Weights of a small transformer language model: 4 heads of 128, 51.9M parameters.
MLP neurons of a small language model. Each row is named by its layer, matrix (up: input weights) and neuron, and shows model dimensions 357-484. Each number is 500 + 50 x the weight over its row's rms, rounded and kept within 0 to 999. Numbers have three digits each.
A block is one neuron, or neurons of one layer that tend to fire together. After each block is what it responds to, as a language model described it from the Wikipedia text at the highest values.

L11.up122:508552441501509474505534465530514622538470521474454436491507504479616494402495497564522538444557454556531450441522512520480511519510584542376432558509501493493496489480452535499420448577460447539387545442507460526477560626550513475438541464460564496563368530553459402480516632465414527487539461436569547428474502396484469429487509562549484543539515396545477465529486536448522573460495
L11.up679:450555515482450437498440440598578441438527473605520489532539463584520478485476515546471465443463562564515490505456486452481538545484441510535464512437552498529410487426447540444499497533646551442528514463360459464552573483501508551516530525455492482517502583482532489482445495441488527393405492478500428602452501486497396511491470431470508472457471433590459525380538520456603453527485
L11.up726:397505489453359507524552513513424458436482505551474510496523481513516499488546542536449527503607472478468399538524545550463491500457469507435533510452584472522456572420474440633447494513565572609475424565556469554447501541564613476490532488495504458504449465458460493471526536501462503483511485490562537390488437446489523441482402481496503582507535527525466550557548497470533513487528
L11.up759:482475539536507463518494533471403521548520557523464474567451570447483501578547554545459430365376439524509487501528520520562490555449473496525550481442366485463495544533494529464534395454434495490518417485469545537412519546522586516405518511437580412384531412541520553490526536477481492436514455438553460416501438499537514472454602527549483477444528558547510554561540400530502491535471
L11.up813:425446395534515546552446435540543452556496461564443593460483458530496457659479598462398518439465483582545412533527578505487511436513525494519522582461519537473504411490463571525553459552514613425496611539469465467557468456517512531507420499424535492538476490505440388513440515479430494491491444508499498546532589496381453584470468443632468523501582621519457440540499487484490485519502
L11.up1025:439503589539433448540567479458516454484411464554556424458433438459523367515489541455487543482392492434487464477474507534447455594455547429432362575515491499567504546438501421573433524471482514494495506568408447501444551456444608579489523543473419517457551495438495547471546554569535538492478460463438517358577488554589420535502519441576464565551592456490569485485572514514501481428527
L11.up1647:505510462530490438532522444481502443443539497577654547557505513574520521441573565494466413487515490493641516567492556523545491548531463494542464567503575447543460530592530426511507452553571483482463517398487542532636473567457464495535458569522469472506484429527567427394500526475515463467513533482447475541455526462528494546478465453503559472398538494502497474476454507523585505506555
L11.up1988:518370440547531570528495474446423520485411524540467553466439493469517549501482519506529546486452504457353542432551563503508481547547513433534477549516462498466446488484526511491464488577504494474425538487419461468515394479571488503454514490438535554505529547550519511444490535494530527416527457529581549481558495436510452522527506513572471545506531546502547525410569547442478518448434
Description: Have/has/had as main verb

L11.up106:519499550522498557568493495671461451467533484498521436480490468470532498395502566449478552456380505376472528428499557525548573411512464481504491470590499583471387485435453454518442468568555446484546415478521521507513582536441543463479590501486476547482472452455553579430437501550544476499531488462435513536454566423492574516531462489461579477641528518555413491399489576495479438528475
L11.up520:538527539528439494497499619481488456497627540468467500487499584620454521540542552527507483454486558563537546471462375460435524398498455443535569518532565587461528552608477577436489425505513423505511553559496417530439473498450543447536455508429492428465554552528422497514479514487587430419546515529532525473508547462457511575409536432498485506541579473520485540458532482399578467538515
L11.up524:606459478482555486419495419614442575458613508473429445421447582532517500499461617524496553434510505481500439439506518521461494446550500540543486551462433517433448582474555476469428515573596494434493535516520457446511528431465582569435369456515508555488522554424480449419415548536472522428438499523499442480488503513552522580458564440590459515390486488564581461567491508472524437567463
L11.up567:544537528482566507556578461486500490508540554407507470505517524548492423518556556476527481465545533531498488433466491519456545534439382477490468442523473518482427493488459551549419515523574392531511504493541596440440561549500510427462498532507451602493486557449548530542613481583447497521664500517427486414390420433584523527528478407510469431508504504468577495534560469519521455558486
L11.up1198:428499471535576430536522523510433550532540399513492445471458637447538554496567599563425416574520430496548506518455586569445472397528621520529484522607550504524447519555529519512432554476585459529549506392489445523425487443605470511505461571482478496496486524380527598365562523513587488491567427551478460422569417519437580514488490509547477584438540527546432555465459471558510401458480
L11.up1366:458468475531548531435552492544482434498509537500624512416470383502390542525517451505468491538544597456515431513520541459508523409554456487448473559530505542540550403581491555484482414505578450472515475526496524489405441405473530466544421469539510575539450492459472482498543422533551455439523502519488485513409550438572551415527533483557502545516541429557529485493547576550604506557482
L11.up1369:597464444485586543400542634500463464457610557513519439426335591527467526552533501500401499508435499563534445492526526507450390473558544508488532458492491489451464434482539553387556428473550488472494552520475434507434522495508567466523444511534402557474503534466505436512546463497530563523485538461449489495435554479531448508511447467516489450451475526573516503482518519560475447486361
L11.up1877:456520512507451480624484525481454454506564485452419440418537486430585534476549499421581431462443529509368470395421484511498477463573446516560560532521530570501448625535439494495520504542528515544459499485565446525498501467417564528501487586526519475496517558499476464489555519441511477536543472521581490578511411433503501512333496454536473523533456518484514434460525502526537487581530
Description: Year numbers

L11.up26:544448485483454483525536484526495543467477540451573423489515522539477511497584497505474417521554518632529489479503532526459530448547500438510525496490496524512568478508553555535519500534423560503428491488461449581568481467524530534445497448553467532488423492562500474546549487487463495544416507524506483528630489489513483363570564415511470454495453476489450511508510453528514393581528
L11.up270:450481482448574508510507447536499526412489509598429456461410545480538473578456477554555530462463617472565470528524449529480487507458532551567582491500493534421450587411406558438452551607440452445503501527458390547510614543553572536538466431474387463596593514538406518502413498535523523487558446538463439515464501594494491450503509508582430530588550590592420491518536522492477595544461
L11.up499:543393537516500485516491632511507524513522603525442383530432490451497539486531522444591493617488487581468492467559578541508498464451521483486589617584481580488421563501546541525509480503485538534417537559506503463533523599498526510607543513541483436484504497474529506485459498449595512578516534515560468504480602414493484407542531508507525503497486455485517507422488383428540552489504
L11.up958:538527520587387518485547515490494484571484470454518557506474540509507496460473418480614468449404449538516508395491589583470537541454496506478559510441468497499584516421546529499496595476532588510575470540454500529491480505508507614500462525524482464523481557469449442532572479461617547517484439530577495483505515451543574471441496429448485528501559535460497507457473472401566472495378
L11.up962:407514567475502509529551517515484554536504571485568517530535522483512475580593550424489510514477490471522441470516494430484561486520476499497535454470506438367458471492526462534506503483566503478501464506465450470483522507543555531463516523484439508452474492472496468520530490516487531507535493571490556432487416528436452503524474446515416506537535417542582465470534496487516524508597
L11.up1098:527432544453519584539480556456573457495499528464414495581520470447582455539517567398606532582529500491413485526615577538467512468514606498488508526445435495490471567458492418506459498513475588410433542408483431634503581559572481480547575539467505436520511499463593471462525475427463530496457475508552480688555458466505511466519580583447467538490539495519440522489466483562491578518459
L11.up1415:459480478458433597606533457494473590559479539533489535469468447384533457497501502472495411563510488472506556505492496504565557549436435594512479578498518506478531531421542483502537494481522474459520557476492477583571509531512479529481529554531371468423517537459454486415532476562422569560539551593513452492579518543474496425490494517469464520515566545526455605465468399502543506513461
L11.up1809:429535452591465508547585533555459460558538498439575464460567497403611551480528477558496520550479587474524402463474549467424495534478539508509475545563408449516546543528474509513569558541439471476480495530528417459518491523514514395416517544509382439487545608516439550521509551432518433550480579469529396493523461477470478572544446352452479520554418467491455424471492490534483556551575
Description: Wiki heading equals signs

L4.up392:522544435501516561508514428518522509562510543439515546514568520537514473558571478528471565503449492473561468474466432432405520475394476395510487445566504488470606557479601591487547513479539572406477574518475581506533656455488479429494477512496533525492540415490509453375481552441550549461472379407495457518484467490523532549429473521417480625491485433498455520535546552494531559542457
Description: Article's main subject noun

L3.up43:496445524529563447457439544526542493551591530522499543441578533546405520500565480488586492510458490496491532460487485515497459579451456536458421551491487495454530459508648444492472452466469445510500503452441535522443543499507501590493487464495420547458439308492503462559515540497417494588470542466508522590570472395516509536517514461516616562531584549563587517496608460519455566502499
L3.up127:421441432500538491427434522473451480588520499483511475506497524550535606505509505468519499478461428621515483526497596442490534536457455533495522515541503487435542474529582494548466472512554546632464544476427549502460531583473552508425522562511513464488493486534519483508455445454511524497518533464515505538446520433502509487497559421481612481525430471578558482508574460536588567473503
L3.up486:494454483534481528638448499511569480465494511526452419491503530470466439486455509500549582543460497553482509516520474604520376578454433546427589583549487489488547491544467498530450513516503400502418530461576599527457461440504520549518420539447452545457475566495482491556521491524463442544499577478463382418477462492558560569502462480503524536579550514614470559416482561530575503492477
L3.up526:526455489472498503470487494448512384540573585533510384500519520503489545494519536547546514424522458551519551450495444500461606515436443476448541459474521398473464531461418434504511508519449496530501502470478536589499549522550478586462572535475478523543472429434486522513484514475515406443486473485410516437514495540575513488564473498494567496514445504565523462542458452476507437622482
L3.up556:464516493447543422385477466513629497438500534475528461393454557491513588545460563454554579479431452560515473482444448482520505464509377615482483449618475461477585458461589532450457382524496432484491490451388510514463559525513477526498513571550524494513494518491435426497436476507448509613476501569516525491533443373590510622483524487539478519576565430530500536501539504530508572536517
L3.up1208:440565435606494479500471489548515440510493637482548517508576491551487457563540475521519481509542531614509498435501478422479556513468488556440484509409405505540525443459546422461439507483527465525417513484547462606438560489480425452592488501506453563517557400518499497528506483459514502547394538509452514486495503464536549426482534455479606487618500478574493514469502497381501484523476
L3.up1496:485471577529576497497391451525497429557459541482556524503557535586489554491489505574532516507551456555556576541501526502584578487500522543516560539577467532519573557471532408639393525434447520540507477499442535523467534442485531554432473459503461531442519407423399525496526548494592526449478482530515471456443526419485476450500507467487551489556450549637507557509496482621556512513501
L3.up1975:510513458550459452501534518489566496496493593548431492513562411457506489529526596497509565530506451451459499444494402556490490595483540470336447440545509511577463524507469393545502416560463452466481502434495483481453433497532512608444542503480516555523395469522536415554534501576491492496429551448473490495510487495444547481575409517428478450470453546470576488482559499416514500568463
Description: Sentence-final periods

L3.up72:521526495525506454481467480464508458585522464504559440518506506521496510472494535509538526504553423586512485453528498500538528440466514529380551465533478557593430533455533476541466525540486458425510496416409438513461451451551543483451509518520536457492465566554581544526466477549601433445511516520584520492512479458594540510550407519417518625505541462444520506542590463463415493401529
L3.up517:491555582571606498629520503475491469426513563455572440509498468466470461548524456581455472505481539489510455442458488505481521564451628491510434478507499500516523541534578559408443528537494421487485344480421514494511515490488545454425494414473477394498495418536429536463508458510389545496516572486523482493527497621483448507448477508484531500510573500505453616445529514462499434521482
L3.up996:463533501541504493447465561524575443542560467489499533455543511508491510519531528465618586510502502511518428566537490510522493596536475546519497481559459502495525432500492482540588472508398477459394493480520500496423489498432513580476498418519475504496402337473394549535536521581560479597562518457539526493531465449617521483548507427450534401575477614573512458467474510589454528389509
L3.up1126:489509477486517456574423552501519530463470468446476509508512484432526517432556533456609506454402528426515474491468429608518557542518489528447481485648516527472504454512485484452530452513528494612445512544519479540429529518443582538529588600534549437446530394522501503519491364493491554572567496541511492596468486574519472462508525490501500508504400612548539531476456446482535525480502
L3.up1238:465407501476546415440474533520474495489543542552452491558511537486486482428459518434501454553524510488463479529450458480551439532408393398443497502497512541552466469611546484459485473489558489492623462509562422496451538484462461490558440473507502530527559524472483429467482389520532525480556550561440540411500513529455498481543522505457483595477447496565421463476525490547487496403554
L3.up1637:532416571538459421437449514539524456481485492552457420448615494488537476408491531425473452537501475544557415520514512406493564563446521450496502525445528532469417435525554425479551447579428483483465500530518425572563522505489617582465515542452445461566524555491463519549485461513566541537507493530533496618561523495408474594518477555465462480467518503524474426496476492366439506481479
L3.up1756:544550538505543513529543490512450518527512470532473525515521490459400495549569532514515498494547597522478550504485470520577463595498478490472460508512504534540470574495539532449487485490515525525497523423418496489356496510500546528480546453534502541526482469682484451600474518515359568496553623393452599480456324575498507487468437476501363506429470503567441538520419543495456559496589
L3.up1940:510441508519502545598547465504577420553529487463544548510511459460489571480555415492574545498506551505581444521415474577502529567416510477477534645494529473585599504547478536383520448551564517546464504474517540620402518497487533589541539564571509441471530487539582496551445425483487539489530539479466506507515481522458494511509498509448502477448472492455395530492419622553491615535547
Description: Wiki heading equals signs

L3.up7:551477509431474499487497448486513523448491471461491426499504558505462463526549530477599496569563588476407439503559421523461416446618425487557333579570505484555448508501452524448499454531560488372421488579499421494436521514441502491461464472444497526489465553482558508480465477522534512483559531451495525445440493506500389529514574503517514550521558499575466543515504499469498434495399
L3.up125:480511469542503562348526473517482497498518443560423483595538521521586501523589509483521559446477465409481433521535523466474430519526575467493518562396486556494566472463357562499568580517500469483516495464556486504382343472557557585516448477505446502545469549551529586508551409543551539484466526454418531485474516495434474472477455505559563455492505472444482531458495539533476550461463
L3.up330:457538389522492474572564548537565494457489552473468499506378544545467468514504548473416493570435445444575497520564534460445523444474504492441522446392542427563518406563386528506493558458464457400499383578489521460436507526523573485479486496503504539547452558590483496546466447549571407464488531480521441569388550547477537510473539543545494528457502479475487377489529626526452485465577
L3.up635:498465458506439496522535460493516428547576536485536529544536519494436492466520547533596551481525400498488518575536574427523549571501487511624520518484464485465480492426491409517506445464502568489455381534534479457469474491547453487489493472494521477454461494484388478478498446439465562498528495567534476521563531396472585457466563461516532456588488564490434417403503505523406519580495
L3.up1092:554576541542497552513479485500444377545535433399504514466475449476453514557621471472517482481453508474515552485541572541499543574463517390555528531434487455538493536457417467445532570507394455435432486541553433436461478517545529447372533514484468503419462537545494499419509452561512573479570466496479551469442568519440545402509513473606548546461439540432459602514524480368368534566513
L3.up1246:425502510414411527459587513542513455576474455540526541443492525491416524526522537436458524561450415480476519536506465503502467489493441451460585483485485487444507500452591529459534472518438448402434488509517513386456464452568519477423530493520477554475357476493458484455429447519564455526566506558481541507523500465498472507527498546503528456511542534457522542519594404485473453508515
L3.up1760:458532535512548598553509433479442560514497459536553536422499518632493522537504493463524485475538547546480493431555459510452542546568524492480411491525420482520489505504579535444557441507531515570482536389552434555464511525510527486448418462504596469527510521527559487396512437546475466455535523405540519509497511499504463506501509415541446472562468491557490428511556488459588428571461
L3.up1866:450569557530513513539562472464493468493455471548536589481554522572547472507500478484541470517555482516442471441593533437504395479607492464504453491508562672489518451462483566400521467558555467458456505497556556468543497510484472474599416398498578514556443598510453573532515470483475490481644517422581502503591532540477469535486471515511596499606579469451515529490477503525536451518527
Description: Year numbers in lists

L3.up286:506520556513514524474520549563524472434512470455542580459422468450557546603500586508462488472501439421436500499499507435522523480496463441583456569454535440542572524509511401514557476584555407532509500424332492495506489544483488468448405603502498595499388519470589560397516414462417508482610353499581546474474426532531513547484538509534501512464555531549531522426591463463508480482503
L3.up581:492512527400469569572483502568459481531547510541496543491425485549475468511425483490523394455547407489492517465463475512485465480506552542510461427492515485567426585448485491432485482441465557487536468545540549528532561407513454525479517434502521558474522484585537449559593502579479482462488486408465412460443487500506468550523501445533515568423457573494513524509468592549454487399527
L3.up803:550472591496517503491558501534505537500512429548551570484548533494518498551464508473488546583523464472422440446469607460439484513471475487401451534509529557568480453524515529532522441407524482372523437510477428548480471426492512531506497481495525501503536499527506552534574474613553520438493486531519361558527406520577418451523392463523499399417519532553566544567443570463423511586429
L3.up817:480522512420576591498522463588451520574424446444449460529585477486584548468439473503423505456477427393545539386506486516453447433531511447502494509563433545445502507469519481380530465530485549466458515544529491557470543438465600398570511559519459491577570473466508463554554469492524536544539382478503478470455454544554615515470478550483501475489518559516503500540381481488565426559483
L3.up824:500468591490499543500501466540540393459553564471515511500530552540607568512510479452415461443498560449544490497447484497479532340568446519523469534495494494424530558474432406452577432563550499583491482580446570559528436459545533638510545494538507488498450448599529564563522507493536482451576475440578418486464505411524423539497518467495436376486505541494566463434405406469461492450453
L3.up1178:526493561596564583593558466484532464444447404538523536416487572516477454484419482537380507503493485518408574529391504575541491490501548483466509495455492577425567507486502461434483516463584475495549545524464573443504524479542486456593498523531457467532516492523518444481561433529392551503550472435509554471479459562513552567477421535469492535401574584501423527501431547452430506518539
L3.up1194:459415538451515515546568533502518424508622500499583517580450527490534438425552475491477439595392467486489483525631477551560514488528453530564506469488524428461492448463521514523529483421474529530436387523559541620574420446510403419462522497565527479475583429604492499561486485513513473535463516507573463485508464608445464495561482472528499602469432544494529591550562547474444553398588
L3.up1406:515529553548489556524494435523460512519538509529557510559550489542582513525499465511499419479471510487506475470533499514452518481530555438533484519519479515506479466438499476524500509491573461626452544457462466518489362428464472519490528623471493493444500483523526609523477474464410475465442438525505471409470565540410564507488452457450494423553530460524566414548546481417477507445442
Description: Wikipedia boilerplate slots

L3.up447:541453392533451545476489471479454595469556520520607552440515547441595521454467504535509506506513462446489472524490512538437495441544536510605390441527419510560506516480614601493546533511447484494488440469440469477513591490475531481473476529486537470517496386447486521463549549442526528418521460490482513507515512514413511600433498399431569452534504423507456474453585526571513383550503
L3.up478:515607442489484530459546480557477421472518549484521577481494592494492493434514496547476513501498462399479467433607476467454447462484508511461529474512452528546525507488622558502527540580479482530506431568494569462557514512543532518527514445474428501462438435452544564494494587501502441528404465489461544544476480517504471537480583521475492436494470471477505428511532533502531468487500
L3.up1543:475451390507547521603565543576594471532492483477465534509524538461506424510479486529443549459525492503536450536470514603585475569514523473536568506451526470543540460411579595507548554466447461497495492424522477490584518635581457578517537453470409495508416482592582549555522539575382508472487485494453556522456532490494522513473464427544553541472493399480465529499587506463472415448495
L3.up1754:484469449423531523522555479542457466538597463478458483506411488522474443550569500479492451544496413541506476475519487505494497549449435550522443524405590537558479463500558559451583546482560500411479444502533537528578531504529458425506461478486588392570474437525456607481494605479511447519498573459586450515424576465491416476479498592509462529531520492567391568521540530503492516491509
L3.up1774:419464484484565539534434563467468479507522498437543462507589457498451498527489543579450490375413468512465514458491565480474419453550443393483408435502474507544408538557524546449511474515492427419485479509445462486553540448523512441434567513517457412512472489456457471532504564430573480511507543500544537419477521453535466464555447509480445439418441436534563556551525481556421473578428
L3.up1779:456543511508592581498440609499497567503506391532484528506504518501493465467555510487482550530497417534441525452496485565501489463492438509416405555539495452420515445561581457512572612491625512436534440578480596552537483498566531529451509528388532466469606446484542508557486448503565524591454481455442428444445460605518563458511452545406483588487522520487530449537514480449550535480503
L3.up1934:431479561406498488498443527519463543550512627611549552442481517483514491508484519393542515504482536520474555501568503538527545460438534492537536398521538585549427431469540462553531422466452406427577447524464580440653588464450567527494472454552499558535548490544550582425468502481494519550519457502575479525483610576555513469527572493546502507500458599473508482530564454497485538492465
L3.up2007:420525494472464480545641580551480446469597533554519493424461542452493469547607550461417523518436427454439556435539560547477442449491433513571421566492443474580440451513506540513539648515479428325491432425548466459513566471501525487476501429494533442495571428507526572509507496416494473541617502573526591486505490490527564589482536484500446471514464514541441481561557556455475501471478
Description: Work-type head nouns

L4.up474:545461491460510499483533487488484529500509446450439423449468467456519526454510442526439649486502527473474481518495461473551477488591533535537501456500513476563544500562430494496542479555513562497572401575422454508526489506440550520375487520487545561437461502487466578536500479562547407539500471455407429551585476513505502498500567444553458521436502377508458550538452399610560436460417
Description: Year numbers in dates

L4.up980:474485462465516542470518476482483555396541536453504535447474521539510539576502528459519486515465500553529489480480516478463476433463399590580541558490463493475534568521573425482391463516450481481448518449469508566567563503497516578471440463466469542505523463465460503456461527493402580528403512556486522506517472534543490512373422382536570544626479433504451540490508495441635428415372
Description: Sentence-final periods

L4.up1432:506520425500486521502545502476407546454522528484424417527502563463475570453508470490524497450558517544467434487394557479461455449523442485453491562465545487407410484551540566445537500540493474518524488514468504513624498423546586482547487489540377425507492499429484517542578493574439565521464506497473485451453418510494498511500413437526504596443491496476549538503418574492543616490535
Description: Templated field completions

L11.up433:545495409461363446468411616474438484457454487500514452642435431478529462500579444531564528421488508521435553540586472428495490455568462595506464478598497567495471454410578451484457440495415576565439546550468516411481401440546471447550537443456457494605522582491465507468471535511492545521507477515538493549497578566482528479490563570494487499469435445492490401560513544472432491577356
L11.up1072:509494503542519526529483443467438516509532517513554582451513445449470461512512455486487568500422443480428496502376467491417527477496457516478409569543469442495508636501547468471502547459479505507461500529488392599605575506509452451500470461496518584534441619512452556555549468558482482502482492454417448354520474501580557526503482510519423492406515489505501506467463627607479543576586
L11.up1146:526475553386467508560474383597571527506510586485411442456516406505575460505429545500593476500498554510569458447434447494551485487531426717491516486523518613426491537458534461493501435511465541516404500504530525576461525486509428508503428588567487523547449533555445410555550533609509451497488575516527380443545548486509537537466464543564534492523464480493509480491393483469522475529544
L11.up1428:448546480442532530511538488467542521506489441587409512483481482491543425495558543407498474422528528518370586436442434447534471526540496461502445462491466479539554540514516546516448453443488493538530517500535523581544615497551398494622447499508529462494514568474554553553471500410462431512465486404464416470549474447603607518505511475561511474462490477539417371522411532473559508602515
L11.up1529:544514646507468463540469518505503516484519447474492607497572587447523467553597520419544529432467492533553526471525561433374462470530485550445419450425475524404511481492437399551507535507429520535541521454514480576399502544398485539538467387496544547571505485448539522482487520460442443524362574561563378484537503483493594546485552496486487474520506455483514439484500505521568483540520
L11.up1576:460581531445389551492466512555586569475452438535489554556490438547423495501578533439436518464571454442478511450434461551532512552533447543500445512526581477481534542526474458472501504554545550441413578583451448517459527465444455609522512487553510540500537474466508494564524488487493449489547517439447450474578463528493557567538450471539565527487528400454528460567478495582504538620502
L11.up1612:466478510569423504463503575542517390555536511500446416502469563500501589509515523483501484453598460474624500481589622516554505511550504495477482462517461458432483526488512469494614494503513453534521565509512458468406491549481485542501444544566505577471514522385477590536567543571560498532650532513635479575523499593553514672512448375415541470482525523469549501441521532562587510503528
L11.up1681:585522445502571468447434465455559399566400557494519440441497586443418507530500530504535487473585459532500506457593571589489518493497519514419467514440494529464443448492587466506532447550409442518558472527550522450516582622433467535510457527439481478549562456507555478599455588589461444563495637549510520408516545587525443533428479452478586497527517499505438451542389494527505423462512
Description: Sentence-ending periods

L4.up575:539516495532562498600450453410555544497491516489432517516486452481499539485522460530544522519387495464590502502502503581530593565468492500463500493538488561570526529488545454529504423456487462552372487484515488504437458526501520575521550475607509452482483459543572452502419416515461557523539504424496548468470537610531566564539517537472456548485526489559389567443469501487522469530564
Description: Section heading markers